Weights of a small transformer language model.
Size: 11 layers, width 224, 4 heads of 64 (1 for keys and values), MLP 896 SiLU, vocabulary 1518, 6.42M parameters.
Architecture: learned positions, biases, tied embeddings, capped logits.
Training: 129M tokens, 8037 steps.
MLP neurons of a small language model. Each row is named by its layer, matrix (up: input weights) and neuron, and shows model dimensions 48-143. Each number is 128 + 32 x the weight over its row's rms, rounded and kept within 0 to 255. Numbers have three digits each.
After each neuron's rows, "fires on" lists the tokens most often at its 100 highest values on Wikipedia text that the model never trained on.

L3.up273:156140166124146100092107162128137094129148211138100122123160168149081140190044129128181108191126142172152171171113182159116143147113144133114192143081067163186129120164113125066172127127049136154172108149184134111116127087122129134136100131081127116130060211110137107083148155119142098127
fires on: "r"

L2.up216:116213064123089129192164167105202150155203165161115107107114156142158140110098064147143139174103114122138094127159054105123139140084177087161158098141078161097116121149059141135094108080135060112110089065179115142153104120176119143131134166126204137088114128086113135117103202178123146122
fires on: "ed", "ced", "ered", "ued", "ized"

L3.up360:142154078186105143131136087157192157141050201174160146144063126087152107133135185141194117195165092140123129115102177115153124124153179144096141138104144162099121062125120104131172078113145220133116092079181075193109087144111140185097137132127100161049128112099157101160131128133150143102
fires on: "),", ",", ";", ");", " |"

L4.up753:176114102096122157095130112083101201121096094069094080115118129106175145116134076132125157146141100069073198122119128081124175156174133191121118194084067127125146097176135128148139084089156177109155192135089163113099153139142077141202133121117101099177112136071077095119100148146091137141
fires on: "e", "y"

L4.up323:113132111154116093133100135120127127063099103141108112122105092163084182142147095142130141146208166175112137097128066138071121115175164113139082050089115114093124156130135097158138166057147194116124122133097191174113150115081201069080107148114078140153106086133125112096157172143156127104
fires on: " p", " Par", "icip", " qu", " Ph"

L4.up91:090120155115108147121184103108149095166127118109191153157112153161131121115105109133106126101135046156113190181141063119126060145160079150159165122118101122157089140178138180145135122144151094149165171213172107120099087146214139145169102147117070089098078098122095130154123167119147060178
fires on: " pre", " Pre", " Sup", "'"

L7.up3:141130142124118165106149120127120140111104128126106186116133165141159109087210127127152163111106167177114182141132108125174056130091104155173128149134138116218139156109176107115160087172106153122199155124088098097131086176118098151097149150091110118148183086113122113171129102111150150148
fires on: " Le", " ex", " L", " le", " l", "ross"

L4.up136:146119127197091144127109122184102097142147110144087133127109137150137169099137114111113150137160144103094127124144163117095165124136140138110149194103171178163105116136108140219119093133118135092085099160066171159184102093091135103102127179090153138145114166125149118139192172181095162101
fires on: "ill", " j", " J", "j"

L2.up533:126135104125150103178119154114118134129129107118114131144133156105068143145138126102133140152110074142085143152113107163106158161072088160080111142136133143113147123177135155138091182096155114145108131186134084152163107134179103141204153123147131065090095172133129091104101164109152118110
fires on: "or", " m", "ical", "ual", "re"

L3.up71:141120142116153094131140127089141127118107100169159158139163116127132200134127157113086097177172122122124201176135147158149111111162128151141143147165127166076155128122079140164100107141147058101149107107040116097164160087127110139106167076118160177084128139167105186148131149222089116120
fires on: " dis", "rit", " g", "ollow", "ampion"

L3.up209:114084131144185016187183129154144149095131064130155152159109165091143104150106100096120130141122104138147112113081100161149128085095129097156101128147144143112119128110159151176142137130113081130077201095185181125076116117162094093161188136093063153112101180091117173145107154123148120164
fires on: "un", " An", " am", "^", " Am"

L3.up616:141157140161151115164155122126181111096147112115118098116110059100128117145126094090079128129120147074130114060145151151116144146123117110197126165113115142135100177093087121076157047186130183102134143169160099114153142151091086117145115118153165078142126117142128169122159082122191164096
fires on: "i", "ian", "ist", "ug"

L3.up112:138146175164076124174183154135101136161116136115136087129166138130121098132091174136097069139177158130155044139116106133157119050093098201128126130204152123116146113111117120186136154117151149113147153136130115132138085100116128179124119140077178101095128128117103097175162168106155112188
fires on: "che", "é", " =\n\n", "ode", "?"

L7.up535:086202149206144136090129127100123118110083135134144182140150132118118151113197123193125195148133211120106079124175129194083156076157113068121122136093117185096121099171110100103134120162094172172063141153156106132129075112139067103099135144106090188103101070153077142145139156071112110077
fires on: "-", "en", "i", "ai", "m", "/"

L2.up657:162111128125125082167079165145145125154057135130105106179145087088129109118103113112117140119065118107116082129132135081126067124130133100153135089135169133134162118090120094102103116103171156218128125109167102125126187126113154187170155143089176176123132145129169126124080080109129160146
fires on: "ra", " them", " inter", " em", " work", "op"

L2.up135:128104162138093114157106147123133202138109160117164113148144088083123187143143110073133156117125140040177128206069118168130122119112138103142100145162133129181144158075119221120126130137159149124112137083159162175119148189104113195138160127085112255146179121117151173137103066136124111131
fires on: "ive", " one", "o"

L3.up267:143107138101164105092154130120140131133097132150093162147084080127075138138097132146169166101182120049189175161120179148122145169143155183116124115128077101144126183141111142133216105134127170131118109255090106116159139077114089121188125114113162132123155131144155028159081102153148126127
fires on: "b", "pp"

L3.up367:123098132077161175091146159140127161090136108124123104115147134146156110083163130148118129135072133139141142138187080128126084130091114084170057147125106118180104067133082137138190206161134157149130106160110152084120140157138105110098112141176121135141173125137141150144116194100145144138
fires on: " L", " l", " c"

L4.up542:107104136142132139165112123099096161091183147117066074124077179102129109126173178122169095114147124164127137117102127107120161069103130136115081135163192119151110099180155122099120190140100135154127123125130135097143146133140224080144084137146110079134101068174139144142150156063112186133
fires on: " is", " /", " •", " was", " has"

L4.up242:086094142148111157096123158184065109115164086233100170153132098180164142095147143130110202090149092127148113160169094103151080169150169164099113123159066115154135100110089131129126098094144090101145101171108092075118105074165093122106135140156042141095140107131098165098154183085099142108
fires on: " to", "/", " and", " h", " met"

L3.up669:170102109176158104090153146182080151100134116104086140145116113123076167152104123179090141140204139126148151197098049087116093094082123137132139099114193111115138141153160136154112181126119191075117121105038179100120105104151133097150175136070106146144124119104173104139122124137155164145
fires on: "ul", " p"

L2.up754:096126185152137146134108112092103092136104140105046125136087099153136152135110119100170124131159175110073112066129114099135126118144146181176117171156131159143150128137100130151091103153158064132197108113095100171133198123100142141111169159192109156076045125108143106117161174093141098125
fires on: " A", " a", "a"

L2.up142:143186137139125131127117136112182104111127193150117107119139130149140102102094121205098113137126162162147136140134082155167109115102127093063117136109150088162114098173104164158116103039124115091138060091123162156101082148112109093105130109085115134154156200219115147110150117099109147176
fires on: "rit", " used", "ata", "ased", "eth"

L3.up593:132140116137172107134143118101117104155055128103139127121098117167127158127143116148127113150159110186106149128115111136128137135140121144127120145134095142152117135206132117153163098099133143222167062144103128095132113091147114134164127096114114139116124091146123119084102161124121119105
fires on: "ir", "ou", "or", " North", " New", "oh"

L7.up762:099160099108089146106083143131125125093075144081144079106151162135113102140124125182147129101147149114146071104079140066110112080141094120109163164156125146105150099089111175158153114147136143099148111118157150143091160133121179125140108135124173118182224064141158081089127076125109180115
fires on: "ri", "rom", "o", "r", "st", ":"

L3.up842:097109115117161126132117135145071104187059167177064192192107102127078115122154154089105127149126090154121067152095167086126121102066148144126120143147123194142139091145123122198199149163146054152111160095134109137146098098127093073081168163130144133049112063160123165126124176151139079105
fires on: "ow", "old", " to"

L4.up536:135090113138129099102144175138095156138147146149053128152121110069108123115074164157107135098158141114129091143071185104131033112078178144087113159155180132106169109098149127164032091174132102095156145115155132093083107169144099131100144075133116169126159174107154126132092071187074149114
fires on: "g"

L2.up837:129100175117156126110110127122121099124136148085204113120132112129143089094176116147153112152171078155110162192136110154115111166154098144123140152089167092107178146172042129108118148141106091136149099124191189188079093148149143172117147112093168074104101104155140148133146070210143123141
fires on: "is"

L3.up641:133149107133091144123109136110150107112158127132094071116062102092141109099128140122186162140191136087108153088074154128112162078127164117116167115120165129138070154099139083113173142162098140177094128161132096103128140105086173108138092161073167135146126111098106129191149131186120157083
fires on: "j", " j", " J", "J"

L2.up339:135124129141100065192090098143102228143113119132118120102115103120127116092125106174169160146163086150123131147113042189104096079045119134183115069180098122096102097155168157135161119084144100148117192083129133151090129116149110151130179110118106176123092170143130135141204142080101155094
fires on: "man", " Am", " Ab", " An"

L7.up8:124123030156114112164056110154152084092067126124101083112140140135142140159123123159157135090140087116082167141133128113117158117067088163149157086111090131133093119099112202156149168135156139166095111192135147165169141098124147106111142146113088117160148098077189149155174148137133133099
fires on: " he", " He", " Car", "he", "ten", " which"

L3.up5:133119104155161117139122113166084086086139134093000139154122235126104138144072148079103117153074049155085135190089078109127120089146104091118105114119179081147113180149078119125130115121117161119096104107099154109133161156164168100151092127109123116158142113133129167169092187105121146156
fires on: "ult", "ud", "ard", "ul", "ctor"

L4.up450:154180135169107080136169169135153169122115097175115166214146137096103134052128096166146134141094136177106170064082168162169152080139123111193151110151118087124154096163163151152126123141080171153063114113060076158089126158188118170109148102085098127104048156113129142144076122092117161099
fires on: "C", "E", "ian", "W", "my"

L2.up776:146138143135177090139108174143128123096159141113113105182184135118161109049149120122082112171102152152154085126095226115099110132099091106135139170103082122125230124123099121142095122132188115121158150073095100099117092117133081136116186108140129088140115084173124106117096114150093150087
fires on: "it", " St", "ace", "id", " st"

L2.up735:174127141125133089128119119125098139106062159117079184109153114129097225129103116196096129163104151075116120200090130128136081139140087090121080169091157099116148143207102186185110141133150101138139132068076114153148097092114124073089147135113118064151136169153089130121125124177124123091
fires on: "in", "rit"

L4.up688:187097157145094092126119151209158131165129117169161100152114085136117137153168156179120151115098121173134113122152132147150093154162176104119103213118102117155100077141110142108106097132143120112085109059145168152108127163129143100120165107121090143114151151120171183159129240179156136102
fires on: "\n\n", " sc", "\n", " Sc", " Pl", ")\n\n"

L4.up828:199148152148138166156128138115138138091148094161061077063125091110183122150166071144113082111097123126111092136110148117136175106171139066141164107106094149124101159144119143126097121146157131123117147133128154072123147161148126095108103110054114181150066117086094131110139054147169137116
fires on: "ace", "ac", " Bar", "ask", "ough", "ail"

L2.up631:114100145123160146112165162137133111104069209123140157117180131048113068096109123086094146111168144133151105129128079144097130082105161075053172137155218173112100183100142132102127107157154154172146214143114123144103166135196180173078116089078141161087048157120116153148108109106127098089
fires on: ").", ".\"", ".", "\"."

L4.up833:129108185103115083208116123050095126121128165051088117123082128129148172101131135104112161113147142103084137153148193117111132114078119094140125096146171096169123156124089104105124172136115101129116137135124177124092141228094127135177157098150153127106092119136153105119143107082088178181
fires on: " with", " (", " is", "w", " on", " has"

L4.up709:139110122125125102063079140150078117118097172125095098117109111147154113107151194127161111132139129149098140159153150134095088113137163069189089126112114176145134106132100168106134192156158148132165167167138128185077127179078174053123135168131146124121057142136162128119110143094126135128
fires on: " and", " his", " &", " The", " her", " La"

L4.up895:179070107111140070115141089108133173138134106078166119167118120132134127169152102102179144171159146141117150140140159174134154136122057145132118131130097092146087128117105140149203092111145157109185133080030178115178117130143104157174143177053180214124122132144094099181105088081113139175
fires on: "te", " Geor", "y", " Ed", "w", "ry"

L3.up850:145112112167162120164136134141145114134119100152048086123099113141128117106166128160097126089121121065151122093223117146162162118074126090043200158106122082148095123117156148121135128116189188111142111126136154124165138106103088161155103111084183149099053108134114091072152184100113145105
fires on: ".", ").", " with", " inc", " as", " cons"

L7.up360:121146097153125144155091128172173167148103149083109156154143095111102068136153172166142137144109125179124165138158159081153128072120130188203123080136120122126155132113146151043092159124187176156155122190174108159137149157091104144105116142134127114083172136157073145109157138130109120139
fires on: " the", "iginal", " such", " this", "ized", "R"

L2.up462:106134185158143122093119128106126165075134143101122104069138162073202093129140150133136156131128116092189133074114098101113116029069134045097141121080215100134097163119167144145101070118182107137149146193109161127147108096185124109113140065101106176115090160155156121191124094086140110137
fires on: " have", ".\"", " has", "\".", ").", "\"\n"

L2.up712:122180168100135146077133145162125105163085217062093080118159122140147091123093126127135118114145110143107047173089115138092149080137105056107118146086097112132132166127124165108181089145096116086090110175052133100107107172110109139133131175161137083143134067144142151101098107167100111048
fires on: " L", "in", "L"

L2.up67:117090119099094124140111156162148131129066086077152124118082091082187129109133124136116095117069100125174090142170124187101121128147095110097083136203102141145107106157101159151134150106174112134097126145157050204140145157128125158105142107156190118111125134082143152114101184088146134150
fires on: "se", "ient", " National", "ational", " other", " commun"

L3.up656:106111107146132089165113111149144092057106128114144182216152117116126129151107142122150137132167130134116126128102153132108109095151130169147110108103127118119193132202180194120142107129124125103150215147160157113143123194157114097113122121099132095097161071229162113090094171025086085110
fires on: " Al", "l", "red", "ro", " Ex", " ex"

L3.up253:133183121077164127099138179117181137151081139099131146115148056099116113076154091100100102149086152152122191160173112152129114117144084126111097141138088181129157147127111089140058153182066119163165104164134175121109224150132129194122138112135185149098109121168145069150081146097104157109
fires on: " pro", "ing", "oup", " f", "-", " one"

L4.up427:128141151090111132154144156083124142101169192116156110139125173101135154147134134063140132130154138070158134187123131100088158043102108102127115134096148136121178155072071109082147132122141150100119118076175168144064100097140131155122144188080094153101146098121164149115151161074069116153
fires on: "ro", "ra", " Te", " te", " co", "o"

L3.up118:079090164134160128074141170139118146158055142143095116094114138122156193129083129167119114147135150121135131130113105110108174162094143115101117103139146121106123140136150127068105066133116127126093121155144123080134092047135123123138119113159127152117099137124060054143104122119082104191
fires on: "g", "i", " bec"

L2.up796:193113140184090104161139146147155161094084108163085138166128131168141149133083137116141139137093145157119164132170127174141122167091125142174101132153151075090131065113087121120134124118163144144095099094075121087091108174115093153101048106153068130106118179045161173054094159146132141140
fires on: "th", "ace", "St", "oint", " |", "%"

L3.up859:174112193135105140171157135095143100142155074169140114143174102183101106099129137140111137131094087147109122092145115155175154151117102118143168125138122146127147170141122139149120135139163164121178166116150155143122113113202121085167065158072168112116128123118089108130160154087165086159
fires on: "'", " =\n\n"

L3.up123:110101098104168110184141168134102117158097125124114170184151157085109102071134153132085129119123176145121099161109154128074084109181126132133127104159112127115150148115149175126090061104142113132110087094082111116175083160172104152106142192098205186136108102181137114104191123143130069169
fires on: "al", "ik", "ous", "eneral", "ower", "lex"

L3.up382:086062131138091100024085133117164100124084151167112096123134104191173119105123132120161139105160188120098145099130095124089163067130141143073156098158074098140085151151172140128093138149175139095110127134171100135076192161112120105127081121098120145107140164118127127130149097050110184088
fires on: ")\n", ";\n", "uc", "ec", " Rec", " cre"

L4.up38:112108077147152136137082135179078156148130107125084127163059143150137199128203088071089127166161077139097127177136087159142157070096085137108080118126114145094097168197119157176062195085112106114079114134092154082171106112118210085178104133104136066168169111090167166114118141087129120103
fires on: " he", "ill", "ip", " was", " is", " she"

L4.up598:166137182179085136176162123152124192134068112137090146143091175128158075091069153114150138163142124141091133138130113059151166090152132136135079115115148101157119079074140134090171144110143122125116103149137148144075107168110125102067096097138149142080156131113129153190105105088073136131
fires on: ",", "un", " Year"

L4.up92:148094146133091163146197127147096113127112151172140112164153072041133130157155091157080143137020135138156102174086108166111112182116113099137121140125080147101113129152073157169091114094129142131067117153122097067138090117145115131168144075084121158147065099109130123162126196142159148125
fires on: "od", " comp", " spec", " cl"

L7.up745:123131170117133153083078126098166169134117180174116130085179117137111159135138098194137112132139117094156107203094110169161099088130183150068163125213123129118123107130126169141121185192076132113147138099066105085132150083169136097153072119115143130077166126103176106136104136101152084131
fires on: " s", "h", " Th", " th", " list"

L3.up109:109070120117113191142111157143152142143096099148153164097117098106170178134163199096073131090127134159128069117168165169067119103105135142164102133130105156146137111126189116150086137132230130097134132119125036168157091156112118122088176124190129102089105123120163138104082187069185119075
fires on: " Con", "con", " National", "ational", "ient", " Man"

L2.up35:135133101116132136123106099159128132154185167154148202126140137163137099123086150062101082149165091130100163116177086118169054113158131126092153208107139135148149172137062117180151058062092094146164085105131126100138141176189131168106156112130087142099116113078119075152102106072141166148
fires on: " ad", "gan", " Democrat", "anc", " used"

L4.up534:095152168163151142116193154085139105098098092168114175095041140189086113113127118172160116163143093116067121116094165148111102134117153097129152145090117165134142064091131129099131068235161105137132183136110147152070192158131102059140187155121081114088093125201124091114124158095129121190
fires on: " A"

L2.up0:157115146094085118127138130096148151128121103156077150085120120094145183135161143137137078174131103076161142144187122157142172131110134143147138132102131141146132186113130098136117184069124138101122118131068137157103089144137100147164090125158149094125133153086157079195144114108163095151
fires on: " p", "p", " app"

L4.up41:104102144119211142146158109091149119158069147143123151143088088167124108133103120120156124193164151146149142152066054144120185157107157183114147139144149172160100133092125114104177154140115128143124118160162157129076142121184082147099125148048122110155122126058147094121138145125121110101
fires on: "r", " Gr"

L4.up64:149111129110157152128162149070105112144071149081131112120143138135131202134010125134143112152157156122099171180115160161083144117134071168111150084120158118041208106184102105138134041166117178084141074171116197086093119133114124166124149131102097127147082118150124159160078116120105107151
fires on: "i"

L3.up634:177131092130170103161068126123157106145132121182086140092112145162144131166134121153185160086158177145156150144111106150154096142120110116154112085148099187214114184090145105120125126186106141113143108118130154078138141138096101123117126103102211184129141143164164118174111081128130099094
fires on: "ep", "ov", "em"

L3.up163:126097067127110074125128135128112159112161152108139066127151108129142164136132121084128096163169176157090097141087147105090152093149188106116087124120135187107080181128037121127130156140169168111139177119157100135066078131128146095124130116094136095097107155065173102104165114107082103080
fires on: " and", " &", " or"

L4.up414:101127091088148102174183166147130144130141089114181142159119105157100103089108145102018101102154102154109094114181131080140115118109121142139216159131083150128084146197112113136110092130141123169122121117151155108111127125131139149146158169109137108124048144065126186163142166175113127131
fires on: " con", " Con", "con"

L2.up438:144140164147172076120145165102130088160117166195165161142133167120137100174089094108172178201133167121163141162105106131144123117113134179166095128100162125112182084104135069094158124116143122124155116107112131137137147078132129179093090145064187100132084093138078133121174183153105133136
fires on: "r", " r"

L7.up108:197138137139188156113107184101151102140132101175087149097124120148160129083135146188119119152117095150103052142152187149116127097088178130061154184123170211115111127142110158084137105209078090171082146045116092071126176124101092144161151151092133126125147183188104105155068145138128119142
fires on: " an", " s"

L3.up229:154119109164084147144137189118107106152164137195109139135128100160135162110174144163135127172159137153116101090184143083078080154145175162084132128096151113122153133144170114115141111074106173080119132043124150141125063085160119139140139149073130127143114176194142169156141197148070121150
fires on: " sc", " ad", " Sc", " att", " Sw", " sh"

L3.up223:184127165133139123084112110111070074129127121142115162104115155074144121066109119169130128113158059150104072126137099115116068156129144148030162093078080121111125161196094175192170150113131094142105132106155131122102135188143115120113115109103113152119114084110115112110152035131105131183
fires on: "is", " up", "od"

L2.up810:063167139158134112197138159126166095071172183190124146125149098160104049149105158112126157137140131089190113142093053156076148104145151115146098196082054115114090079173156166092167176100132132098143078133182123088123114118105118070126081137159109112135160132148161130119123088096114148098
fires on: "E", "3", "6", "D", "ography", "ed"

L3.up403:117091168113144147189134161150123145123164109206121154131063140104120180129141131082090119120111064165090166072150118098162145119096172115049152193158137128157105111176164096096163107156136102210111141096139098092134163124143124122091200133100153092127147156048167112176121108119127169208
fires on: " con", " is", " was", " Con"

L7.up214:152150172112103146113079148160116109106124119148149157160169101203116146082148145102138155125086125111108150095161122170098126109121176132110089123117142136118165189183073128127039171176051128162135119130132159148106066128110124174084133148133129182145097145165148094102078133156113115131
fires on: "3", " O", " pro", "O", " c", "4"

L3.up861:127166118153096140118121135137124104105185160106117136148145081130046101114173094073118123173183107115110168203195117118097059170142120140195137095141051111164204140121138136120087137087125186116113138136139154155071110124085136142090169148105167127070114141180113133104106152148093151116
fires on: " the", " c", " such", " te", " pro", "iz"

L3.up277:134142131206112127214117094157118173112086157122158136112094092116158117128093121142096085149120140153173121116089163119171094081115131115126097071119110098085159101103083080147111143056138148162090111134088134189067155140116121161075134105089130145156145131183102160159192107096134149054
fires on: ",", ";", "),"

L7.up870:098083123096142079104150098125175140138139103100134098134164142134148090125127088165150141165140123156145112110085087088136140144121097140081108122137141165121156106155163120139112056062152138081126125122169140115079187114118142139147174136121140160176158093143085162171110192087235127145
fires on: " with", "A", " |", "i"

L2.up139:114110139128124094185074117143155147143120127138073121152137104172098163113141120150168153190108105114156121171173118076108150174168173158113144128095102125174108160166058133155172111135148103101122141201106123160104128170187134137159074134130206129128146093087106149093074091121101115086
fires on: "b", "augh", "ric"

L4.up498:182169149155103139159095193186109134108130195112147086119110114082134144108123127169152137109125173124084167080149202075170096131096109120166114148140113075146109109087189145114104148162218092173071130121138050134061085169134145127105161133102151133100100163151074163053105101124122116053
fires on: "in", "al", " and", " a", "|---|---", ":"

L4.up166:127159136119131165179138171159155196106090119127093113136133119156147127098143071180106102107119187124150136106163096108108134054086096177185156107191101112116130112194117139132100156195105161125134165138107152071102117091101082209119137185108177133095129130161145041108089121122100096109
fires on: " pro"

L3.up171:139114127131086151147119108153122165162101150073040090107109157106144110152072120138172086083137087114140164117178192088173162140133133127210117177172110126117123206111156133186078118132119123093110129116162146163134200224161166119104132136140153207114176141075102113104109109122121111153
fires on: " R", " includ", " as", "ld"

L4.up175:115109150096173152125202135123089176185186083150079137173094094102131108082156097062117098123068086111139064132133157098154118137109128142166097172135092152115143118125114126148102099134139145136120127109158110123151148148207088129094133117112106110089058109084114084158118103161131103163
fires on: " ele", "ary", " inc", "ol", "omen"

L2.up647:176128155110167127119082183123106098131144145079133108100110163144136104144091134072097127168175149122154147213128100124056057136088131052082131153139176110178160110096148102123100141139175176124148074061085222147092095101140148150111140099131089173144144095188152106152138103129164103144
fires on: "ul"

L7.up707:157101124122153101079096150137125134168120111138106086150109121105077148124088092101179155146145139115118180119191119181125130045067148078149117127126125153182098165132093109102156132185069179105142107117112084152143151167121084082073074145126059161134168137143127102196132141118120188142
fires on: "ac", " ad", " app", "ak", " Ad", " inc"

L2.up717:125099112117183117177171146145128149098124156158085167184072111162119064096163086124073237122140134134111113130130120136144199127122119167131194121206152090168085155101183101129142164168087143110144165161147149120134151105109167130102133160088124144123108129103139134144161206134128096146
fires on: "2", " play", " season", " played", " Cup"

L7.up853:142125113112096178166139145148168127145139201104101079123129189113089103150112167136198137112220153143144140071101126112142193111096119112064222167171183128107151170117142096160152089156104150074154107144185175173127161080137162151087128148099130142129173081133152120140096126113124125136
fires on: ",", ");", "ran", "o", ":"

L2.up249:080114105153135132086190142142102185075119149123103124136144083037093130103179172147157122142072163166128105130078202104068090133091146112076133081112108148125160170130099091102158102102114146109175171143085127168184120105102222140114126194109093167090116135123103135156122147169152090152
fires on: "ge", " Team", "ames", "ame", "iver", "erm"

L4.up629:086130166157130118130080105130103166086085092124108113119153116077151140140167190134161212101155212094094173135122138087092160138148133045141100105058118097158157169160148099122193163138092139118105135171115066143118181118168094118099121114123167125127095109137146105129109068075113176134
fires on: " ex", "an", "ouse", "ural", " or", "ar"

L3.up455:174142146177119164155117143140099067134141113146016123147117135132133118137103131142130118137156164124167160152130105146185153088075150132097099153125147183135101101172108162128114129123141151127077154099118110176143069141114078124094110100105138143128119147077142174144097123119134163153
fires on: " J", "j", " July", " January", "J", " September"

L2.up719:143152100118097186126107136143111123140115172119066158179142087105136151124163091120099116129102078106148116108130121188123154125118118090099144120144125128126139104128159104102127130120141116094145159025082147162148124153143177116140110133079157166146095176144100189136146071047154142152
fires on: "ations", "ity", "eth", "T", "ction"

L3.up478:143076145119197147118075115099090157208172158138100112114073142141148132107094154076205174146143093141164171198193139184117146096069098101119133103156120182108104122128129085110145110114164127115154154145091097161090077122138067170116146074137137145095181135116155104172089160104090137079
fires on: "otes", "ack", "pp", "ward", "ound", "ollow"

L4.up732:092112164109149122104131093150095106128121082117092093115099069141102062116114102137185155097135157074107135154095168161146158138119128126145147138126054142115082137204095172142128088171162142124136080125058147116174122129133131117170065120111158090124147159096097147148123094166180146097
fires on: " B", " b", "b", "B", " is"

L7.up520:141118112162108164142145100127167162132099139124082126132131109166134107098105124077155145066084137153058121175088137097126180093170135110159125116178117163124147110160140097009102130171152076137129139158122184104158161142168092091106138094136102119122094097074121116154083083169119062131
fires on: " of", ",", "ac"

L4.up448:152148130183125105114102071117131182164017190117110117140157102171142117124104167115142156135102129126137091074108061187112186112157155071192138140108111144152149134139079082085137131153106166083141120149111175132115147164120106200113134096120147082133075044113128162137150114146105132136
fires on: " L", " l", "L", " Sh", " sh"

L3.up23:150080158127135041166072148132118097139086156122160159096110116120152124145108139171180150108104155139072121150150140159102161165113143103172080112063082180150146163149114137091065187133113135161181104135070138104072252199107170138153177112113120224114159164133140103171127086090199139119
fires on: "ra", "ep", " o", " or", " em"

L2.up675:135112172127097097106106129118120206060156138098170104167123163121132129137126028058151122169130154135169087165118117103147122147099151102099107117136151184141129152107096137055148178147182156113104100080134156130176168121136101176159110221068128118112095169098115109171163125140090164119
fires on: "ne", "e", "ara", "o", " Le", "ee"

L7.up837:117126099116143099096142166111131104110103117125130153142129102103118166137106182183128101163087139099100220157084148130084151133062084132126107109159136066088178128150222073126113147111108134141143131134192119070157137111109143103158123150130125127129134089200120105159102122054081132129
fires on: "i", "es", "embers", "ost", "ist"